From a checkpoint of a small transformer trained on Wikipedia: a variant of Adam for these matrices.
MLP neurons of a small language model. Each row is named by its layer, matrix (gate and up: input weights) and neuron, and shows model dimensions 64-159. Each number is 500 + 25 x the weight over its row's rms, rounded and kept within 0 to 999. Numbers have three digits each. A neuron's up and down rows have the sign that makes its largest values positive.
Before each neuron's rows, "fires on" lists the tokens most often at its 100 highest values on Wikipedia text that the model never trained on.

fires on: ",", ".", " January", " on", " December"
L5.gate903:473474504481519519512521506474470511511428498505499534523487490476506530505497472482458547498537517484468469513529432487464577483491521477538494512472511475474515533492464500518521502531483504515498461475488537477519502458543515464533488493513497500496500493498504486506498528493502506522
L5.up903:470515490450487505489522494448481516522492575472538507474455469469510483556496495484499518495514463524503454483535524482535474493493494528491572513520532519482485534490510525517504537473492518556482510483505501475537514514461500502510517497494523507452518521524498488515499490498500509489

fires on: "|", " |", "vel", "lu", "-", "du"
L5.gate70:495493522457522547465527440498506531521493481502508534461499495509496503487465484518488489477488537448458507483535501498457544535533494514502507526508472490476509482517495510531496511485484486467506542525529477463536535507520477525533503506486544489515481481461505502483526484492514498536
L5.up70:471535528466542472441493470515480508467478522542457495535482551571479525535458518505507491513473496493480499518507518486504511521486484476473486455453480508431519525528488485486475536521479473489458491529482453495523459510457511533496472515498533507504503479503511504486503527534483481531

fires on: "-", "\n", " \"", "\n\n", ","
L5.gate648:479495440451543456497522534504525520526507526488542445531488504481484445532494481510464547508517530487493492492497475466511527515477510508475567488524479474490516517485489496530486484489498494501489487510496487485526483530487505507460523469521502500478532515538549511482478491487525481499
L5.up648:435535524466490478481487532487487540483466499492487524507508489513510514533482507509534473503490477468493501511489469485477503481499554452488485495498506488522481504513476467485451503491507484491483491528494489528492495453525468522529501479560514493486460433478507488494498509474481496466

fires on: ",", "31", " of", " from"
L5.gate199:494490496516489507527477517478500485487501495512531514513526534461539512494500518478537520497454522480450492554489468510475554539467509507518499536525529472498509467489487503528512532508511524467453458506439526509559471497517518492505498491475506496513494503474425460505496494489498527458
L5.up199:522510540503531503511548491512491497498520460536454552461551493516503570506527544474471445558474486462473434482536478521483536454488481530494488490513503500512531479479487491505526513507473482514465490564490501480481486490508508485519508484507511498528531476526489456486521504497508501510

fires on: "=", " |", "-", " and", "|", " alongside"
L5.gate604:492499510520462495480489487497487456480502496529517534495514496477529516482481499501483479540486470478500509508513442470474523465508476462473482505497481463533483473468509551496487519505485548486500481495541514437476514500532490547528542519485484460455540522461503499535501487525489539522
L5.up604:515526495509463521489515530474439504521515496499516500469572490498520510486498538519468479459554494479527539512496483515505482457487538494497504512498490465520529521482508506547460504515482516481498507473482486457502499459478430470542489514479465499493532472492512477560493463563512520519

fires on: "\n\n", " just", "ing", " (", " Running", " US"
L5.gate991:509521534456475489486517513503497541518523525487536494478527485509515526574479518552511501485516506459485481501488459456501462498470508501487519486525547511529485493478505532455465499500506504482527503475466475517516488506535491477508507493509470492500529556505495501513459515480505521494
L5.up991:502464514537511488469482506520498502517529485475466500515446493483499507491559556533475503490499460499527497480509483477497515477550491492481466508469493546523510496515513516514525514527493507502551514462506452504519548470498534528498521537496518501489480522502555481500548461505493457488

fires on: " |", "-", "|", ";", " ("
L5.gate437:499499484494499487475504516492494502481513517460508517487507485467522441518530493490506532500493512486462511497508482452535505531478532513521533460496476477522492506477515529484514511489482509486495493528497492495534496512494502535513532500480495511489508524498519497480480473499509532495
L5.up437:499518505478473471482488558513508494507461477476507501512477453526493488508486494492506521527517569476493524522472505503461455481495545517548522480454489474468474454478501507495468490502461472538558528524447464533495489492484508495507491504484508487516537525497497497522483483528495474541

fires on: "=", " in", "\n", "|", ")", ";"
L5.gate233:450460517478485529490500475471500514517498515519477507499483505503476525520505510516528433509466482505488473525552452508543510498484503494483513568519523439545475578462471523489500513449448498499498496509522463492532536524496554468487482513488489518529469484476505498527529456513487550475
L5.up233:516491520487467515495485467483489455480486493524502527482448513539484457494535505482542494520479488459547487492490484443488485464459483522474489506472510505471472524465479513467492504504510519514504467497487516517523467503522470511513485475493451532536521520480543509484502489522466511528

fires on: " that", ",", " under", "-", " called", " by"
L5.gate209:504506533482497535475501526436500495510494466508491474499506522465509442506478529526486484480484511500473472511483527516467490485518461526433495464474466502498503487479460475520458485506475470493492518554495522457505486468531526515547498495543464494476524528497517478526430502459484505490
L5.up209:468470497527479508480460487483498543531445534466425475514529506500512485517452486462505518534524500511448543538487476524509499467521521470496468440475505486472489484465521515492504466479493500522488501510530499448485520468571491510464464505462554520512544547501494471515521530541484498492

fires on: ",", "lu"
L5.gate549:509497505480528499518529497461504527496535516489532497481552479493515513512511501513454489476524503503493503513486493486460515507469479463500521499526494496530507547509437506492523486484445466531454493501510498493523487484496510446518504482501531487456465495497476515542463493519491479484
L5.up549:481495501487490483468499517488525513526493560480473514549499518527501480481475497517507445509496517517489561498545486502439472515504509477520514475517512477470467567507516538520525525461512555504466519480483524517525517510476511485536524505539510474489511507499522523528516454497485519456

fires on: " from", " of", " to", " and", " in", " From"
L5.gate606:472496522504476508479508513493501472518533477506533515491545498475511511497500508462507525507521540546456496486511484463499517523470522477472505489512470501482506515541530532523515494547528493492483475510491518519552515476480543512541543460528448508476494523501524501494494552505504498479
L5.up606:501490466488478534538530527494475490514460497505467514476475464483524505501521531484499504490538482498513487522464505530504496481512521541514460514533485444503566499507519510510482480513504463546506515521471510506489472504518478468544510503460447516480479551472496484463505498474464521444

fires on: " |", " =", "du", "mar", "pl"
L5.gate670:524494518525494479509517500555469487543505530530503519488479486543473411508475509478497477475492484470503467505516448484470504479463511474466507475493466466483464557515452486505542535479520503520513524483494453518504489475505493561475472544495523527507478489496505445488499498531478527544
L5.up670:517485514507498476522489505538509529456495488538491503516513521509530506551506515506453448486502503507486524548523466501525490481471510522448529488442488504481538493503541500512466554479515529509500500497495511475487495479503470513538495498501492504454539464497519506541491533516493520568

fires on: ".", "=", " |", ")", "\""
L5.gate902:476515513485474494485490530509533466510460499508479500476520513525506504513456477492493473508498464487513490506543480470448516476504483516464475529495494471460460550478494511479498478494468543477501457494526529503467514511512527544523477549517441453461511510480518465510485475516479526479
L5.up902:520516508469489495483508467524519497529490518540479504486530485514518528474487449491478504511505480512502524521511460467464473439493503508484478524501503500521474570498508507514480487470501512450480485518487542483473497537531482526520516563555489480482482497484508485525433514502480473467

fires on: ")", " was", "\n", "History", " Label", " model"
L5.gate632:511487531481454486501490503507566505510522515494470507499489505488509501526522518492546529543536474461505461508501498468484497521499505512519498530504486475479526535471479518508472495477465498511499502546544459467493491491497523486558476513509493499467452514543519491522504549452482476463
L5.up632:547499535474506478471531496449533477434538483490476499492508460489541491507486486502540529508468476445485483482493441505530489481521529518462513494483501493496478483533487521485502508493479458550519531492544494507516545491500518521515483451482480523522475485541529473461515514481521496515

fires on: " =", " family", ":", ";", "\n\n"
L5.gate771:494448483487479528499543501493486530500512538452448547516499510481506463499533515532501503517498477477490515494490508435503522502472542519497470482473538512459457575502491495530528501497516517494521511511508464513489489461536521513509475459441458452467497506488506490520520491539498481503
L5.up771:488502460486483491506517531473473480518508498514496531456485506485540509465483525511513505520497479482515519499536484488525511531476512478497524493519524534501481513524482518482503459546536478466449477455523475518522494493517518511453483502489493466492509544482473473511551467524465494482

fires on: "-", " of", " by", " in", " (", " name"
L5.gate530:524482576424479551529517527491481483513548453496534519540517480520517486537514502501498492543524549454509495476458479495478487479483469483519528521538531507478506505534485477529520465529566527547505519523448489500521525472575482462480536503501463511513495502489533469512518489457481502535
L5.up530:485540555479465532503489471463454535500491444529532513504510470529498557488515508465519549469517515521543505498527483504464504481532496488497501509520479557473483473475500514483513475486485478524543498506552552510482509539511531511512520491511530495521527487520501502502553489541463520485

fires on: ","
L5.gate963:516489484504499499529525533492459475550477505533502522514484550480484474496501498491473466516524503500505511512546471500485497472476456471488528519503524464484517464506511541488525468476526528481506462507518458465516474468490496530521509539512464493491548506479507551530486540489499509483
L5.up963:472503534521489465493519534481479489530529522522490531473480536512495445482555536524449482452464549519476534471504490525504505477526453482510489499523479495508483558508478486488543513474503484532516492515487512533517492524497548496497528487490495541498519484483492518516512522498523503485

fires on: " and", ",", "ci"
L5.gate897:492495514519500518509461512469519547513481506472533505512534462525436503481463509507519504486451486485486535522530511479497511482490498522446506480467510527491499477498535489552474477514518503478482481488510472463534513491504521507477500534496524495458548491512486522480506535496471550480
L5.up897:579490504479506496473481473516480513464481502512528493482504541484510514510486473489520528450526504500511474523467470512478493472479511534533487505478448511438471522552524471511490485486460510497541503471496475497459528495507455540493498535469506531540502507499489494530501505515510477510

fires on: ",", " a", " of", " in", " to", " their"
L5.gate173:492537494503504500536489501498513486466518517489500512462528483470459525502503480507511480519547500507476472479542512466515510486479506483512494491496500493480533517538535523501474483486469497542497476479502547514516511495513497482510498495479497509458526510523498516520527508528509500490
L5.up173:454538473475517526505481511503502465484504496476533500504517500505507488532516493535512468484529499493494501477469497518473517482506448489456533507500557482517482456484498521435439488517498493510510504495485509498515500460455522523492487521483500502534536486539489508501524498505490518498

fires on: " |", " 1", " 7", " 10", " 2", " 8"
L5.gate92:473499493486519537516506495454489485533463519504528486509494515466463480502532486490484514476511529490476457485506482543498505486514475473529483536531473538479508477487487502491488459520484499496547514452503485516529465506526534507476503527463471477499475499500500517533471516456531514525
L5.up92:555487482513491511520462547543508498487533458481494473496490492488525448487498468535497510520509478506502480478492476492513526511505486515483479490456545476524498486504509526541516494515492508506470484544523438505497492478501454516544526506477490491530506505522496461490519546533512514507

fires on: "-", " |", " public", " out", " Public", "ila"
L5.gate221:523516528460490530499465507504511525513509505516499481513470494473456494531490550486483537468521502479530543480474511543465528493490539542474497496501469501521506490482503472519502491478515464511472509515530530508493490503489504548527487508460493490481483470463526495455526526484487465453
L5.up221:484501546491476517486488466520527480525485483507500476526476493504421493523518500504520534497491502479522486504555501495506461509472528541488521518454489536493513451517515511520472549491469498537521476524517503524476491517439519555487537491460500483498502494507475451475467554498553469468

fires on: " (", "us", "s", "a", "-", " 1"
L5.gate273:532474573484446530466489464512533489539495491493493525540527500505492462530534484520516506494524498472480473465507488497491470519486542518485504505512477495488478531455517509515527463526520536491521485501501492528482477487486513482514539500492482523496471503496499485545470518495500515506
L5.up273:476494464529489502474511440465515523538501486508452495491505507499494455457521514557518477497474443481494470470476481530475510462512523481490487516457521479479492504452522467531526493498543471478504467503501508518525501506473511516529546501502496515462518522505539521480492491465487533495

fires on: " of", " at", " to", "ope"
L5.gate707:471487508518500541464527524488482504470533509520569527475551506472533503492485504512526526514516530484493496472453469476506482509497511521487543536522439507510462514495508559526491489542476534515514495492472517535527536454494495477477494482533497439455488479488533471524525469488505496514
L5.up707:478522501471487504519539511466474486489510493454477499542510476482484539506482534495441506452451428477490468455482518479551487481446479495481485499502492469519502483500542520488501487562473497503532542458486512510485496498459538527476499510475522511507516530478499523523516484490501501493

fires on: " =", "=", "/", "ke", "\n\n"
L5.gate635:520475500448482500485506510444482517513477488485479532511486515519510446478462478487478494526470512455511487558517474565538515510506483512488510468469502521517514464487462530492547483507480476511508483511527527506493519497500529518522469503482515530491473538506512520483500503484499516479
L5.up635:507469498497527519483517540508481513538488463554475524516458496523461531508511461501471508524446493474475493480448483491555513505463466465507530518528519462493482518494491553469512483502486489479473455485495531528529513557523507488493499542510483476461482495459517504510492498495484498492

fires on: " and", ",", "t", " or"
L5.gate342:490459488483496529541515539495477533542493511507532511476519512541475509522489486477501497483469497466498542505547500506467478519511513543513549472545509517495526529510525539479478475540502535452506494480476474505523534469527470518498482504489480495514527505537542504527481551473527507514
L5.up342:470490514494498491558512474412494493503510480499493521526490480527496454503512495509456477483445502476490514513516534502513509478496501520512508513497494531527478518470536498528510491483444482460475480500513511479513498515479500500502499530508536483488473494492501520488470482457516538481

fires on: " of", "-"
L5.gate355:500525503508507486495487507508449516508513494503524513531526527495500516552523507465527500505531508520518493520479518453490462478533469515455475489495504470480454507523499518535501474498479535467443498478488536516494513485505529502524486524457502487484518523496544490455505518480513492473
L5.up355:513464430518489499484519487466472532522488481492483512462498533495536479458473465494460509514493514511481546474525465515518499484502519507518496534511488494483498489482499486494483444521484507549524495485529486506482476504515519501524518502491517477551497511512510437502513493543459506518

fires on: " and", " –", " but", " in"
L5.gate686:474512517502495490504512479479468535473543542465514566505509485507488494508497447532440497489469506495490518534506516521517558481500500483489511534493549489477502491468483521499492486493483450503527491510503483479491538475513508493579484534509456510514511540503487498519499519537484526505
L5.up686:490513445487487552541523528500466528504478479479493510526457480499507514494503497475478492511494492529498503483494477525502413481541501512486483507531482542448475477525520478506504502538463514528515518507534502523533515462506493480514545508518490529498555480441452466478469526523507468499

fires on: " |", " (", "=", " of", "\n\n", " from"
L5.gate547:567513506534500546463514507504511502516518498516499493505543480463463456524541473489495479470502498502459509514509481497534479495467426499489500510492501494549459534485506473498507483481516485483497537458515478497474455470566519485565522530512432518518479469493460513480436491519484515525
L5.up547:517527535454525511489521477490512529531500488469498508492490542471511494461536537465479501539498464515520514479509491505516526490513553550478514519504529499515423474490475520502523496486480479481475457507525506503531472448481535550482510501518507449497477489473468532527458522504520505511

fires on: " |", ":", "|", " and"
L5.gate647:529418510514498546476546491495551496515552468494534518481535576471529443534479508501534503509474465444469507532502476466512505476501514481483527541498479474480489497494501469471541522520534498487484524501468469485520487471516476488494526525485507454500503497497511454513463495498516498509
L5.up647:555486473482488527506542534510522468487490483520533494527543501497524528503499499542527529485524490487515458473496493487504493454510495532473523528511532490539490502501548530511515499518536501515480488515510531502481519511508518504476504531476428442487486475511462474507492462477520485492

fires on: ",", ";"
L5.gate545:514518521490507492518518511510473531545507518510549518466537488490468480479473460507491495510498506488510472506499496484477563480502480526496482491503532541474491488495550519513482500471465524469517478466475517492497508489488475519467498561500480488469519489492532516502499518506458503522
L5.up545:516488535496518504500505524487503471498523547478530492497514476481475439463487530479500534523523521485510507514509542533492539484564457499490501472456499513455530485527488462495506492455475515473513479483442494525520512498503521510480494472527521512491553462505480515504481524503526454538

fires on: " that", ",", " which"
L5.gate855:461477514513538519490524497524538520462471520473533494495528479516511533529486502480437501515493497498494483473491480466496532524494466514538520470503464516500523499503473539523517480469488488508489463570513521490483497503516492487493510487524516487481505501516503537551522503491447515522
L5.up855:514502512500513482472499527476502504509475496493485508460505523529502522477482492493467457504442472519515492542503511519518528510516487566484523473501484496480515476487530515506534485502515520452478506529531477481539504442526505493512476523510494478465487526487515463511462486538464499475

fires on: " of", "ed", ":", "d", " |", "ing"
L5.gate871:451491494506498525470500541514496476476536489510505573509484567505492493493495480483486488490475477497475470492530529490520476533483480491519474499530511477543493526502499518474538506490504508476490514506435519515518476490516537498545540519522465488477513503507477473497504537481473520485
L5.up871:486527501508510535503504436405512542467506482501450509477577514495486493486522520548484480529483521494547459509520507521496494465492497525511485437506474515530507502511502507495499488481504515484483522484504519445516495495511461523467467483513480489508504504482440445511512501498510531530

fires on: "s", "ments", " Species", "es", " statistics", " ="
L5.gate157:480474563525507504499509523500499485506518515515467484498514520534435527466497499498498481549538473466485531538516469498523535508514464492480500557484526477460501500486517551523527482489476473522513520503530497506512500482508485497519514511528477514480465514504495502493453459473481504471
L5.up157:504490515498547522483499490501493529520510469569521484486484495523485530505491501478516506501492501504474519553507508516482501537510495495510522466520538498498512545513499504506498438494504468478532555483504414495450488484489548473472507505463511480539491517540506507525463502503479527499

fires on: "|", " |", " dr", "  ", " \""
L5.gate249:511483528505475513498506515474477531543520496505437509455516484516507556509507542517477478484526506501511496470521485507489523508477467501478492502480495525471469443472500491546526528464491522469507496500444533474511465475491500508498516541510517489523468531469488492538489513501522487486
L5.up249:503511511465497534461470482459510500497480481506524490474494487461508509517498487480467474467524507470507502561496471525531544444507445473505528474509492534522505492504543518527505551486470494507497487491533490532446495487535535507530483498522505512489552500481490520481484487506488558511

fires on: " has", " to", " by", " from"
L5.gate307:518499510465505498491543517500555511518551478539457529524467499485452499494481517478460497480533465481488521515479518500499490490452467515502492451484495484466490492522497495515521496497506507484445517488501503492515487490488513428501477524520475486504495485504481466507502546481498551485
L5.up307:504481517472437463494529537484468451482506472515490507494486501513506474499475470537510520474494489473527501481500489522489514485522527462495516549549495498497457455491550472567490534493545491501545503505538508485490522518520495508518469537492483532522466493521522450531488505511515518471

fires on: " |", " was", " appointed", " of"
L5.gate279:420504479514500484487479487530473507497448506484525534460514502524504520536471482520465512473504504478525461479505512477519526508504505504469540519550544542481473443509530565499476450503497521485508434488458488477543515514517460494531503493551510501508504566537530491468485460517505462494
L5.up279:480513490492502492496486448534501531484462482486491508493528513486503513521440499511523461470494541507518463490460519489476490534523529487512501497544507528512510476521481543481514529494499485461526511461492493475447495540455544538474494485469522543543527528507497505493476483477527485496

fires on: "\n\n", ".", ",", "\n"
L5.gate936:476507531439503499482490503500513548499476485499485545482527522487524536527462528436435471507490510518501468526480509490498513509462471444530505497487509502499471511482504537490458473499488482491502506527482512552491506480462490483526545487486510511508485510486557480530518513505449485511
L5.up936:457503464504559520500495518488435498491478535514493524454510526499527498473495542507463469480572507513526473497472515452504528457511469475517479535483512442477493492508480526491488487526479494511486508499485539461510497512469487492506544514461513503487541470481497475484490472534465484521

fires on: ",", " |"
L5.gate521:473487517463515517506499526493503493524490521487507502494484457500490550509476495502474514517539564494495476494495484518480517544482503490516538524479489520504510548501491516538471461518470515496517462523460485517468529512474499494494488530549499504472501494498444517499540494450512476487
L5.up521:488482514487513519492525501501545529560478517539492501491451547468483497504529510498522484552511488502470465540493495548471473517520477493512491507514518536480490534481472518491471455520519516522536472519469495507471483493484492535511522491542461507491555495469520512537489477502496485494

fires on: ",", " and", " –"
L5.gate144:497497508539508472502519487523468536506497555514507494510476478509507504495452505490453551456475503477512486532501486504488477518504480533522519497489480498501481538475524506483507489519506530491559518464496506484508496476480489503518481478505519470506487490502492487531454536461477497498
L5.up144:452455434514488531501500514501456533508456512540447455518493490485498488508499504523505539477506551511467510549515454503501511506534479508494529502528489508513484474478528518502491502516496510461527476493467521519531523507472496484459485512505505478491536533470535510482465511512497476493

fires on: " |", "|", "Population"
L5.gate91:483447529464484524511509478524508496540454474513499520537520473541487525521512484505448496553535482475531477497502451467489498482493517509470496498482528492509533458541465500486506493505524517504530501479494505545500479459547510508513534493517519512546498499515514509469515527484481533502
L5.up91:517477553509488492465507497502482460488525508466440523545538472528503506499461512529492487528475502485469537530525481477500504505532496487471500546468472522519470494477492531519536475520525513487526499503519494497514497506539497538511512488477544507500532549511516504480487510529487495450

fires on: ",", "c", " that", "\n"
L5.gate312:492484534472489503541500488516505536493511531458528488473495518501473472503492516449477498501486464521439499552524491491507520481452449516489500471517515502493524498507498530523518457495467510495482510509525511485544494466543466447484487519500470514498475531542535466498515513502510473542
L5.up312:511529494494518449488498500522504524442551527485492535486485484522494504495532498528486460519504476486495487496522542498480497548461449500512439500470513501517518471489444536484490492499493469521475554516507526489514514523507497504486500485511500490492473472502499488470546539529520464485

fires on: " =", "=", "-", "–"
L5.gate123:488478519498535493460489507485470520548444533504469476510471463532436501502491462500466519507486531504527515511494505466541508541440460529493541531496490475523509508502541498544534490518478493496532530494509500525475443491502522510543499513509502497451481521525542479476493497524526534510
L5.up123:461522483495480469462490504546518545527514501532515482492473435475475527502481539522441502477470511498520463481517490548516547452503492533492479493495534528479469491481459516518507500542467489472467484521499536487523529518485498520503529504468490467442483502508509497502513455459467541498

fires on: " |", " –", ")"
L5.gate675:496489520503520517490524500483489466483488420499509509512490526476528540493523527520495519501523561469467475494485493510519482483513463465471521546473470528530517487495480521486469503470517466464523484481466522479534455532516519485529494510535468527476497479489467515474487454451567503518
L5.up675:506479534468493549498522457474506461507463454488506516461503494494500460508500471516531505507502457489507504509530523480480558501461502456536526518443532521507457536492472480474501489520522484538491510505501464500491522489556503506492478533497517503540469459474472453491468506496523523520

fires on: " |", "|", " ±"
L5.gate1017:501485543461498503462523529544498486512459526501529498464487513487487507543473465517477514486496473458492513468535484462515520474462514484457522534488475510479494509470495532467525501514495514530498487510468503516510512501529477522514539491500494469479530526545564523489539521531472516513
L5.up1017:469500536501501477519466439499523474465483494520465529530495465520487469525495534496501475490558522491497520530512516530492463522472512492471521520462483461525527460510495489491485502489485489500483537514508483507484460480494523518493506469496496459534477493503484490487466539477490507476

fires on: " =", "="
L5.gate267:459532542519509511501510517487459496524501497504519502487470502513444452522484535517494485475522506483519506477527498524478517469488500471495515551515487539483458497507524492520521490519485532503510542555462452470477534515516485475511499507515508492535482462540524492527500542456531521526
L5.up267:521497470466475508461500505464500541489527486538483514509495478491528492496540455569510538494507505485477493487471504511525512421477486501480503489505538513525425527525454486513486486510519442489513502493496527469508531525523532480514474489481477455482506522491533502492483473520543527517

fires on: "s", "es", "ies", "ing", "ation", "ate"
L5.gate42:430476541540508529469517466507487508517546513497487500489459523504487459510497505509494453521485529472501499519544525502517532506509529488508496528491509507424482497492473512514581470474482528511504498519487492521548478485501477460511498506523476472496488501514560515534521530471527471500
L5.up42:499517503507507501509542476523510520493486505505493500470483510480506517491533496544521469517497445493529480514502513537554515539520487476498505511472512529457497478476554516520479501436498502509510530475508475514499479547477513460521531536461488500573521493476548517503495501512506486502

fires on: " of", "-", " be", "sa", "H"
L5.gate796:538497529520538525458499527496475502485506523502541507475507493473490452491494490472459438493501481526499509493497512484498499462503499482519525524520504463424459513503509487512489483523481508522481536486497475518447472483532511519559521473506520499511478536538521460496505486494523512518
L5.up796:484496497506477512516509521466460492543498482491497513466495476530480449509468510536483472495472491512467482479519514530500515533490533499501451528522546479480477484497492496486497498534516490493494498490483503520527534506536487498507500505498479516545435530494519485515489551517488459511

fires on: " died", "|", " |", " =", " living", " married"
L5.gate513:543476553479499483522508507470517512492508474466527545519558505491504486491491496467495479492559503471509518492497484531452540494494502520473506501488530506490486509481493483489519464491501519510493548513464497481468488468539468497551530556481452497500516496517518487507500518503501506536
L5.up513:536510523494495545499500472508533497488510486498502517523502543442513513470524434528472503514484535503485482516473478498523497530465528542499466487511520500531497454488521478495504499500475459514492547531496501530512497466540487495513537520481520524518471471501514491523503530518486491512

fires on: "\n\n", "\n", ":", " —", " –"
L5.gate838:535473504514468481477526499484501534552562504500465513467500525471474454477472475499462497558465481466500517520515478523519537458470509527501500462468486498494451462496492531491521500496508478463527478539486522480512512499481483520486491504514503443492555475500548491456491517479543533481
L5.up838:523503502488507512476483578483460513539506528500523525472487454462508487471504486473488508498476502502513527488517490508519458520510514536485521481501484545513429488481497557510492489486477511452479481471543526491525485505467474513477479535521511469516575493489497488535455519518507529511

fires on: "th", "sh", "g", "li", "bl", "la"
L5.gate637:507475514488525496472473494473513507510493513483480530490541487502502503491473526535500479486471520501520536485480466471496493522508494544525517503519508501443517505511490518511544483482532551479556488496486474442516490519525520527492474484510496467471504483530522538500430505476496487542
L5.up637:497501451518520479477475449486501526487505497514544527517479492505519482518484510539476524480482488516541546480507498498469520516539447498513479498481530498501484508525489506573486520480506524502504497484491546495503506503468432511501540526531492492459510500514494531474562469525486555489

fires on: "\n", "\n\n"
L5.gate643:526452534433526524468506462464505531497490467556503488518451500510458469488481511530494512506546525461487460503507533476484501507480465471520531485549497541524493512510538499514471472512518524501487527473528454498496493479538524458583508515549508487548493524496527520475501509471507513463
L5.up643:491472443491504549468463499498516477521499515478505461473503486492469469481513506490487517531507489474508508502481506486525520535466486485471506499502493509505477497500539527502479493495474490438489458496507476446477479458510547450487504489524529495536550490506581481514505486487478522479

fires on: " and", ",", " but", ".", " or"
L5.gate905:523507503497497489521473487521549514543468490493512439474524494472491488487493478481491489455496491524481514517496460520464469514487506516489516491486518513465476525504508455517479501522553500465559502497492468454493514540502490569513535493520520483520447521526490515511493489515497499529
L5.up905:489504492478493495499460504447518557481478474471496501531489487542471484490482539460455526522496482541458443508512509554542474456503450498471472509516482534513438474493498516539455453476456501500482461483454509530512517522504516472511453510494481493454538532483512500537506484501551495514

fires on: "'", " his", " with", "-", "urg", "uc"
L5.gate119:510490493501527533497504501507480502458503530531502498524526481534463468521478471471520473471521541495502486507475492477488495459500485449491483501514529518503517503494426490526526492573518479536530503476509485509463478499461500541497523554493551496529490468499507475488478502490486505510
L5.up119:518523487511470478540493478521488490499480509481487478514514478509475558538473514506541481511514524468493471538483499497492506463524509448479535530525502528456508470459473499547511459489508506510495545509515471488512514498488537513508474546476443487477512526482491512462512531525496543486

fires on: " |", "d", "ed", "\n\n", "hi"
L5.gate617:487501488486526494487520565501508505513490483521472507507502502496511487509578484462475478503476501523462475484525522531500509515478525539480500528495466530471540481449517542539484509476537497489493496502488488517518521483541499484509493525500445477505481533521474476512459488469522484556
L5.up617:502496510500505536475485494529547493521458457477506472446483511475515492525524497510563505488502530480458433542460508490500509511488580472469528508526484462497468512521496460519535513535513450498501546502515505523486480486494508528502484474505478498501506529502523506503543495501482461501

fires on: " (", "-", " \"", " W"
L5.gate247:497469504523520539505517505488495513524447500498498490476476510507533503514500491476495484463475494515504532504534492483505553541507500547503530539500514514473495521428538535539559517511501498510522461494491513483501505525493500523484475528510479473511484520513489488493471511541478472451
L5.up247:479576501481504501541488518464515520473451544510526508473499504519453492506470522465499510440524485517514502502499532494484516494466506515491464453462482514471440508532499478496518510483498523498539475479468470517525521527506513481483488472469525489505541462513455478468501517454522512527

fires on: "ti", " or", "ly", " and"
L5.gate456:495493512476458529536480495525506522527506520504512524513503530497509503458472527544514472496506488513523484534527487497521514526440515521500481493551520486471482468511486483517519484523504526528460478531470560519489477478459542474521550490472503454532504515522480477535479548524497506524
L5.up456:523500493511529496498502504475467566495542496503502502498516521493521482517457503463486512468490493486512523507510546531470511524516505485486504526535512507472504509474527503461475513471469515478485507525478477518490463515524524485522512462511508504526511537542529518433481526564491519507

fires on: "-", ",", "'", " (", "."
L5.gate528:552471508522485509489506508446520498514512469520520541530468520493506468490516504501539480523542517480491498489528503464515508538474551515486525492490515457532475510448536461535525487485518539500499530483497488505466479472505491538495488525499512524493480505506525466526511521503538516474
L5.up528:490518493547480539482525545462485534530504499455494493505511501505493466511528439463494493464533492494445475469517454498494515484520533515483490513505487556508508510515492460515523505485530476483510501499473472492466522529497497487482492462523490524548504466483493513513485509450486539522